MLP neurons of a small language model. Each row is named by its layer, matrix (up: input weights) and neuron, and shows model dimensions 128-255. Each number is 128 + 32 x the weight over its row's rms, rounded and kept within 0 to 255. Numbers have three digits each.
A block is one neuron, or neurons of one layer that tend to fire together. After each block is what it responds to, as a language model described it from the Wikipedia text at the highest values.

L2.up219:140134151144079095146132133133118136128169136061144128147170079117093229111117133099126161162130130082151120101169123149082144057121221175155124145135135106196174099149123139156129099179098083078097147123131097072101146155061090070099131154163132152122111127106137084140119101121091152077118069111100117085121136136168150179151151157112079113080119134141103143118171139193146136147081
L2.up425:083084111148074084165170138119122130083164138133168164095066159152167163136140119104140120080143182134103202168150119134127075089127133173108067153204169111138129130118112167084198150152119131101121122118146114081076174133092096171152114167163092107187125186116132165101165135138137122131100166159132208166130123096173177097154130092118146147180095053111087113133134098174126168165105
L2.up441:111088172097162158190034077099080163112129159161189153172068115057100089155076153125162085136121158102109117126122120146120147145117123078105159123210111086109124086143100131145128121106170109149145108153101120030106115128127176101089122143160134090137095118134151143150128145114131110094092105099132114114099114114101162126139110153151078209155112086113102175094106143108096138149078
L2.up850:130091190099135099144202106129080121132135207157103071154158114152129132047122063189102082180117166145117050165089126181084093133144134152153154154081091114162152133232130149135158120086142122159137105120140117181169109198072141133176167094184098120110118147192112125115132139119184130124099181103126108106120156110176124121115135126174112108115058076123138141084123097131040189150075
L2.up973:142137167120208114181157146130138169139134173219134141101082110136095092152110120141137070093092154119145136153128170074116087155175120087144121125144134057182154105129134119135242052112181099125105131147084104092147161164115106148086162173202124196143146154106146114128117147161111146165051152154151131109143153135080063126126130169120115104139124145158126146091159153137104167153142
L2.up1020:125091155127087117105138211171196086110128148117140187080062118203132113096111214165104108117124154115163166070114140121155102100185105107080105126149165128172129141112146133071156180116125129159159122106129120136096135136133093190078157147185184165155171079116141150131139077122146107117137164140162165099134108115150060119152140109113187109134104127126079140074104131197144168091100
L2.up1069:153124197199173139143137117144089135093141115162161137165107112090112155117121149107184095139103182120151169104070080155063118126175141144134144154190184159151168134108146169111131140164098107135124131121107115179110136161116114127224122199171084155124168115156120174119106093141131129155105117091110139071105131151142091134158084111125132088184203143116088086148112163109139084161075
L2.up1242:154095150128136136112106127105078127117076102226173211109098128193079111120140180177123118093104135158120102124126205113112103093118144138077088108133113113185142144160091132170159098180137113120117156133108091110151166123225067156134149149118136125074137119129162159124123100159142133112131195117151137131108114083137098115169111098139122140136127092084089131141122136121177085184090
Responds to: Sports stats and tables

L3.up915:086100176121123122114161113082113150127155175207121131110100094132113119141144150134141046143146144156104092134109151144096144137169100080113068173150147060138151136144084131178223062117144177136127116156144169147107113160151151103167120172173123151135116108169111123135102104161134116147095106176155101145131145112190066148157126232096108115108147193100153129095129155155110080177082
Responds to: Sports team terms

L2.up40:171118182107107160124190135116106141114131078153109048181106106112145087146106152079056181171129113124192109101069076094072149133121158172170144134090168123137131087124123149114157125119096109136133104169063132186097104179108153116130112117142127124147147141107169131131168101150080175112127094115137148128097145154127085184109117150105115086137099137148158150153068130129138166107142
L2.up144:164145167122134140168105211100092080065123162082138114151183133184058121097103170179110197138184118120146084154084099159132177125125142098106129207202120094170109137073045101119148091077121081108147158145187125174105155162152130172172106130130131128126139172150078162185111129140137105138157083134175103127130136105141127156084103088086139170117145098127157167152124117145131124188094
L2.up148:080082135115125093130102100067160108112199118110125147167101179129163160163163153150132173122120134102164111133075136207120107125185120074111084140133127108143041117068120152145108126164154107108109102123119175132079163142116141134125115093102138142184122116114192092103111214112136140187096110176122117092104115129124126149180096094078175134148119082093105157154133081138121106179117
L2.up233:092107126108107139155211140136122175150106156131131155146158083093133143132144172104100143196126111102156094154090180129117122099153110200100122127123132146142108171107106136139208091081080120170157148168184129069118097170151119100089162186118070150158141147141099157142105120118153124118131101100165138144122047102132121099159115104136104170128089060101153135127122074117117136192082
L2.up237:122109126130095144098113112154086121121144184132175103080143137149150154124121137193107116150141161113155064153038104066130090170139075122168126153136119155164129080088147094129094155104131152142118157135146186103069176129146174097156152118169028173111091196081155136122135069110139118141082122156105083108028121177101089122078104144102150103203136132069127093127125107097100134109136
L2.up369:132117159189128137132074145112123174136142156169143124139137136099239138154133116081161174155064093191096110146161128168109105097160105117160102124115191078118132105118113133177063139128159090104095056115123114075131139146157166131130191149187158141124106093128074159119113127119095067110126189090141122128115091131089155129143144089141150099112081057105139137139092166042104182138170
L2.up642:081130112140099135194103110123114116082182091095090141110106093094082059175076122123128139137118139127144150141095126158092158143135083133155161139144118081125153088105158136109106125109122123106105143123125137100131060171162140155187083119136107179129106076130159150149135084098124127091150118102161076160217149093130185196122138123109092109166126189135119059106135131089157107088098
L2.up1228:122077189141145136137093159084093113138116152130075155128142127169136120126095176137151166152097150158151112150090116142117143131126125075134077169126113100102096128104182089122059126123122093073144158166135159124079165116170126099162151153104116104094165083118164153189084119151050109183117101109218093115139155121132127174126124132093144139125139123169148093072134179083101144164125
Responds to: Clause-ending commas

L3.up644:168069182115193148116124074059137140085148133139118173144070123127100101163158158137170141125109114133126133136198116165071105141093105140151148111157148115132065137066147128098090161158137122114100150193121110158145093088158106068138099141172153114110093097112077133138166074199074118105105095131148165078161098140149092148145097116129122116087141140113085076115154153088167112157075
Responds to: Proper-name first fragment

L7.up281:196120117134146120173098142095126100119178108166164103158138164150080091138095189134122138143129113177102145121147110162126117106138152140140202117130141101154146146073154161187133169089141096116082107125150146160102088121149122112080157167081106128156168118133165055131112103162173110138122130094155161103152156101140092111142110129148146109098182111149084168125122096108196118159115
L7.up446:120139153056122122131126156115080087117129166158117103120110150156117128115055107150108177100128078099080085182093135158065196120118161129142123109064140103150127144185127117114125120181069110158105153121086157107198148070165153075074068131108128162121132121136130140126175163176164114092094050099144166133128130141151134124089208221150119086134143088124106178142107120103053074145134
L7.up914:122121101160107126110152109132101130168104111161086097134158140120171120111136148107078080140089083115204155192149211166124185156110138118156209140141107075093128124037131167215120089176110151153120099101174146164144136188138114149091116090134131131145182126124120144177094197112176114125206121080070103100132104093082162155153127144137184174149160153105137099109097123223089183141177
L7.up1078:155119072172117139146093115071083080115138106105115143101159129101134074151134080164140087106079131131147103151177138083060084121144131093123086146145108141148134153164141092129125126097148070074142151134114166152083170148114177148132117076155069131103174099113162109120163164133135141113166106161171079083096137147117069152121141138166104130194163119168153139112129176178080139157084
L7.up1102:076126130141089232186100209126115172114138126068075126106136174121143150119105146166125142181114098082126102133150089141219102094114143135168167153181067159103111144141137093159132137069124102151099141064129195122092122189136188140110149163106153139090072125075170134170080106131151150209166135109123135114160097146103110056049130166129074132104088167096143116125142121179123071098122
L7.up1129:147081126158130112136169160151097189138132130111096127101109087212091121103123114148106166116076159161178094168090134134117096210142069101106118108099161108147174142144179103105131119063119100164155116113110130078145138114112116104071139086147086142115178109163150092117191149116138115125104063121161064111118110092121151090124104179117158163147174103115133153112123135160073097121145
L7.up1288:160100204157111136111161138122149153153153103149115161120119124136176167120116144076157124124110139145138086106111124118101092077083148127165144125184084148095155143098118067121151171139046111121101159117107140132033171178162165113100175130141171130155111144174157065136107132132177078147147121120077051104114162101095129093100104142161090140128132133097087102088109136153166123076127
L7.up1480:108106133140104161118111118073101092087085109142113135095075131149156153091074152128166215113108143125111096193124169204102144142114157080162190069135153042146121078147154167152155111123108138122114132166161137134187111163109136178126120096069171139120213167139185149083151153156139117139160111097095106070144110105112143146181162120200121171135166127104139141116091186120089119156174
Responds to: End of noun phrase

L2.up91:168177151108076130080036091099131129108097182151172155143146113138156190123124174155124151103121143175159140130147105093128159123102132124183129136140163133125103020136119121123071139133144179083177133114157121142135157104157081124126131156098150133187162113109135136188118134074121194098134137137150170142140105098155116134106062104149107127116046133113108168139111127167175184119172
L2.up232:171143097159106117131080124130175100101181156093156113073220141155193128121062130066135099176126127131165171132065115140093155045126124094104154157164099099156058126146133076102149107187174120154116101199175102097159114137101158151145171130161127149108118146090196131125157177150156171095131172118121121102153094127203165144146118206106111133129080130149161122144149147150126137134080
L2.up557:094113076154110180138173109119065135112172108156108153137142094184134149101109190151126163142104153142100067095095066111139104125073099152120072110055157155183113075109006095109210098174138132199152152176162190077072123099103120141164096186118147141153139177105081162113065193138148086114090097104129150098132159139114155090102131122158083124105079127172153143096149133114088149136140
L2.up577:123074116112111117140157154136176118081118134169122159149127110109148144109118112126065081076185121130100166111138168103111142137145126189096090067163189129078078147107059133155078190134154152141209121067201134138073159122089093178168131139128113173100082121117224140148097142147109130116110125169115115159122167131137176152167139158142130075117091174189192087147149112152133116110086
L2.up685:154125059130141165120093179138052130132124120149145152181145105103086080039127162120160169117134122156141143131178100131079097117112114197144131154094095120146102091126116107130110111147181125169103085135162127109173148132167110138201118109152155131108112109092157109140137159138150163098140149122159138167134128152135083147159161147078074101123093159072131103126042147059142080126123
L2.up1292:136131134167149128098094151117117109118139096140114114144113134150168096100119144141111118187114100170187143134155167142146110142193162111102077147141134115152085153156145141151085083140072208163120140075146133128112119072157120078183108167171130100062143171092140103069098139155167128172107140140091134115100162085132102146087137153188137135190102107162093100128121138150134181115153
L2.up1432:117120130142047126128153166148118187157101108114129097133178085128171128124146143114101072156113149146128124120132102112133112112189192146118171109112129137112066199119113149123111062170109062184142148120152174188104130121101119116158163176149120133134138141114151119166109084101178128134137180151110104126138137163156110156107133112096173159149179106155149077137175186138093109137058
L2.up1472:101096122151098157138152075081154099175139149129125107099092080092066173103168152128116134148121152193155085142079086142109126100131127137135114153132100100161181101080132096146146107074179157159156142078122150119118127168159131137169136187124088118133147188084150128163093126119156116172103081101157137202169147132150070111129138124205147140111152142220096168194108095098092180128174
Responds to: Prepositions after clauses

L7.up15:159119144125085124088107114091150144154139130120063120122130149121163133146108095133208065090126092073150172161118053173062079163102134107119132133128176103096120148127124125132148085183170170084129140128176132129130119113145152152072091176143085151161161151155105126134107131108112138126148109149178112090093137129132117181117124132120120066124139178146120140139122150098121100140178
L7.up62:178104127129115132082133173091129080172076146095131105104148144117166158186140133075105146067118127131108183159094125134063154110156142118145095135157160182123120172129143171111145126116128116189170172124099127154102147106155173097170133135142044145085157179128121157130124108171154132158111120128167194105156170147176130124077042144046135143137128132160098163117126125165014087121097
L7.up169:119099068086075082158136117035108189140133145108123151160139115117133091065108158163144060142104112174150104213136087159135120080124115112163101123111111114128116092116115132133097126118116136099100086179125077065060110109115165102155122114116082127082124141174132128130128081157095124147116112106120146128091067108074140135156144095069090128103137100135147126098187064154084116196171
L7.up232:131204094075169156111079124160087077148097151143154104055082148102141147086107156124139124182084104144118111150091125162173134126116083142127126202109155122116099132086129156132124061122151117122109119142144121090056127127156135076164131098103125121174106172155074135131134137169125132119139099115182141153149126180069116125098170166125164158143140152137121146119105130109082128167191
L7.up638:153113128160099069078090132104105156157109149172114134144089111129155141114110140130130120119125132086103150126151081170089136034170119099094188123071103138150123134126166168145134114146117111132170152122186191167199110125137142077126131090061116133088022105092162141136135140128105116151162145122080129100161097110132157155105099139117024131151125152121148136153178145140087149148182
L7.up650:132109113139099097122129112080155127135205088152191112167079163123160119144100150069146140153094129136116166148136133158098116183162062111156126119183126129142159144135098078102130093107112153095093090099117150073097162069113146143145130119174146096137120174114139098160131079131139137099079135175093135159169123109170184159088117119127163121101073124161144152103168168151099119113115
L7.up1137:146106131137088081101180126140152130151130114133099093143119136129136076122140168126135114095130110056141119128085163105083159146113185112101124036093093104195176157133116114152185164110127137193139179140111163163061066062118207139083190150051104123151117126138078099105124079116098110121108163146104169129184159140073162135120104138084172116088146099086176171156100157100100166124100
L7.up1522:116147088115144148078134132108101100093134124100153062077108039141063117089098111133196105100146142155126142140090104128089181089086087089137089148130156133165140135070164210111092156165071158148135113071091083068134139102112157157128166080143125166165092142081074131115111129112136070179147078131176154103152155149168136137150116153113138148080164106113120154189140154122112145085130
Responds to: Date-introducing "on"

L7.up269:126123148109101118128189143055117122090103148102108160132023119132123154117148181135148103114079158104108158122131100129159133052126097124108142117148108142171108080122076098090082134017131105122113046183167102142129126135129089081085100152143105089168147105177137089154117161127162127113077128176147117155154119146169149064077085120183109130131134170116086128130129167076135109164166
L7.up288:157106152157144085116188070125124127065113143152120123150139087080147163138151143143190163143097146051038175105154109217121191116129163140172143088113081071133138104139154103130161098141143119163174141152101105172140131144127191094094077135120102105182126088094146033168180121121142108147091108134135092093150178127177084130134136095122204106075122141125129131111128142138177041115159
L7.up415:156090171135143094135142076142062105220126153124138079153123185115143152146140162094154097069094163086096169182077097095157205165118164115243132144099089080095148092135145145122119127138096103162179139095088125118124154099174108153138134101129165120144155110166189099118126139078134107107060132183093110102102130117131156052077099122141174141103097102132150170147181112090178091098181
L7.up461:132099181144053066209148155158134109100071156111130115068120099132076146147096043099162116126128167143069162148136120148146158139153080127133162123143134149133098097161138114069043077119139159122106118109119157142084136134135083089117124110154127080186101111137138034218100109144141157126096125166155087126121157072066099113121149106132137131111186168098135095089134093122130115111153
L7.up749:143065124155127062160115131165137120120161122076132151141169137151074086087168159179178095067129173134132160159127098166114117124123141106107127096097096110134007120149124136048112198134123160114168057169128096211109074162157098072170116121133176131148073097160077045119105139148158075125142139117195084151105142068164186078096100105133134126166075173151162153098094138108125112142148
L7.up1193:161140139154105136162103128180112179096088051114170119093114142089056131146174087107134151141145134112104079130090099156112168126049115087154155178067185162165108119124094072102115129068147145156154141070096044120090093104147067112118062170140145163148115181110186109140120131138110107110165123135107085084141155081152133063136137115140180094164140114119078105098142114115165103093172
L7.up1409:140040170100166063176161141190069073106040128135060035049073133131156154087181109129148111151118086129076127101175174139134100072126086128171128131191135124153127101126170123129104119111142127117150088112176108138135139181074171123131125115152094107151095131132103062128149078136112146156114188123145093122088094045122161109154120131146148155101156169110130109082114101110197119126155
L7.up1427:103138119110122116174168136129050144101147115121175106117139148159067066084155125144199124093172107103122145094166063116113129088100103099132109070121158159173081108186106116129135151148108107146076138135120145193111091140129111113137132099178102126146139112149083094172152111156136078132130140124139091122091209103083145120122139101167141065146133119137115117129203097065105105113100
Responds to: Person first-name openings

L2.up27:132191207108134170094177136173117170125182097188100151144161106175152118075135180154134114089135159137155078103109090141158166123083185130153105123058145096118123096122086095142108135069169151194100170144137070146113093111140090102163132142066045137119147135128094136093108084114098098138132154139097105110153179170095091068137107135098103108126164144186126082135081164109141141114146
L2.up711:170096141047132124111104078131156110094175105082144103097118134165102070114132163138072117161108134153132094155126130145161156104121192114036140137137127157105153131164103111114115161101144093119105096087104111154111070092128124122191175080108108155160130151167155174126094143159152065191071121103117137071160152114167188146072152109130173164136172109131122142083134138195122121183152
L2.up747:161088139143170124118102186109156164139119167118134119074125109143073106143145136120089132145168087127088110136154150214202145102108163131132172133150147148155140155118123107133110107145095156088088157084154051181108091134119135092173183139139110119135104149075120131126052117146113105142094113147118138135143143088121111072162146100183115056147114147145115109159227135086136124133163
L2.up967:107187141133156149107174143130128120110120128165081097154166143118109111126151141104141100102108133112104102096218135155129120156083125174169158074109049100108119169108109112100128174095120134134109146082068127153123132096159124208182118120145138143148165085163102170206093095042163090233141146120142120098180151123143165084112181139156106103128188125097096152158167105094153148150136
L2.up987:095132153118108162060153140186076085092110175156161112136110112148103106117093132090160086133076121087143110170119152152102130124091100128111119099083121066092123116083096112126129110141160158119082123201093100162143170115167164150146120130149083126097127071096115108087150128149043106147083109112122127149132139101146170159114103100116120130092128161135147098102171111081115089194149
L2.up1306:156149210116092144099149163098105153155101148109180143126111147102133127133105033139192135114180053145137162162143106177143155130104090108119163135133135090106131161118123094158112087105159091167111171104097111155140119145115160082087077066117117129151111137112064118094109169176115138110128103111089168138082122130104062120117096139119137123142164157122186088170148149150112099148088
L2.up1496:114087120070112112163104130095191116173138167082183120086126118158079083159119159079144169107179148140135074101121145112162147148159160108143115190132103091108119091111173108163162110094177137088142166169138107203191119097168114080107137134097143118141157181111166137110107122119145054115112123129142158172119150107108190098166156101130133169164128082167098119102181144099122140166166
L2.up1498:143087147092154127088132169074149072132086152134156108123172127115168125119156106105100167163057113166159104055119189143132129166068176061150133094138192139125128158124138056108100175144064164174172149177126129176160085151200167146124093117149132088117113152104095116141095146147063132129124108181131154150126118115190149095110167085138148039169103125056120139177149137077120131112201
Responds to: Capitalized name-start fragments

L7.up34:175179113126143148136137130087110097160064125077166108150111139144049161114192207148180150162114172110166141190153082186105169096132103081129077135107132119134113116104131163158155109178127106076101115159125023052122112095124135122138142139077097135108158114135145103105170081115163149116050100096125086104195130149140060189198107177115097078104101111131143162119188128081090151109059
L7.up86:159115114127138105127090160175096100109091146113109088174098094171067118139173108123179100145165129082136095129127097090112153095172183122103150138101111160082188134064126109159155162122113107136129092110120138104109149157091060201160105132085144101121088055160103155114144144141081166123137127182196150070125110169156088072104128133149153192111108153137109088155127168135124086150116
L7.up397:118085160108139108063139149094128092170133128089222169121121067101118098123134166145202175171105080089226078110077131185116121102146105182180184117129121138159145109131154160142109052139185145074138161080126101104111145126104127105123121111127091172092131092154091143129107140121145141121159122145141126102193238172146085160107115121140172129121158115106132144108124155115145133077112
L7.up599:157103156141114116121164155167141088164136111146100097072133178159098149097126096126170120150104114119172134110098166135151171079139128128182131107102051098159111151176150114107154140154092188189147102138128090198102168094129107150094179137111111123161136136113051127102164099134196112162146133109106154088103136086101076113181078138125147136113111097111128180161148153106068156122107
L7.up691:101092165074184075100134168155086150142111194134171145127133090126149113129099146151146122150124180107091192115131209108123123083158119119114114141200129023146138129145182094175194080124150109111067119121136130077119162123148093073111203144105112156102151082135125130189139133130128158140122105108167160114124108107106122123140135147105154132152120169082096156137172140157107150121136
L7.up840:107138200133137134083081112099162136077130138182163132145068129084149148179163097082174096152094124118142146158151149181121133130103084113119151118081155060160127196102138143135130133120125109117160108098110165126141115116122196097123143163129094106084142103108137145130143163058154128123106152118109094118146162123122071152084134138151123102097156149174061068120163119135142099205105
L7.up1152:129089082152172109040126112189072138139096112157109139136145147151153120102212129118083079148098178119171106139177115194132132126105103193145084118128154139097150175102133126131172142155093151152131165178098132157161094123100126094133141108130087094093103110167082093153122156089114094154139123092131132087143147082189129121110082220117145139161118121165072065054105135115144146131103
L7.up1418:083110215157158154077154174200133121110071133117177149127123059124158130107156128152131103183120117149130135108104127113090092103125107175138149128079062070159141106140114157145122112095126125141115114120128112145091155108158153169178158123095103151117063117134107127125130111096139087179107149073146085119157183114130069122138089198112142088153099104154141144149160104067090138132109
Responds to: Awards and table numbers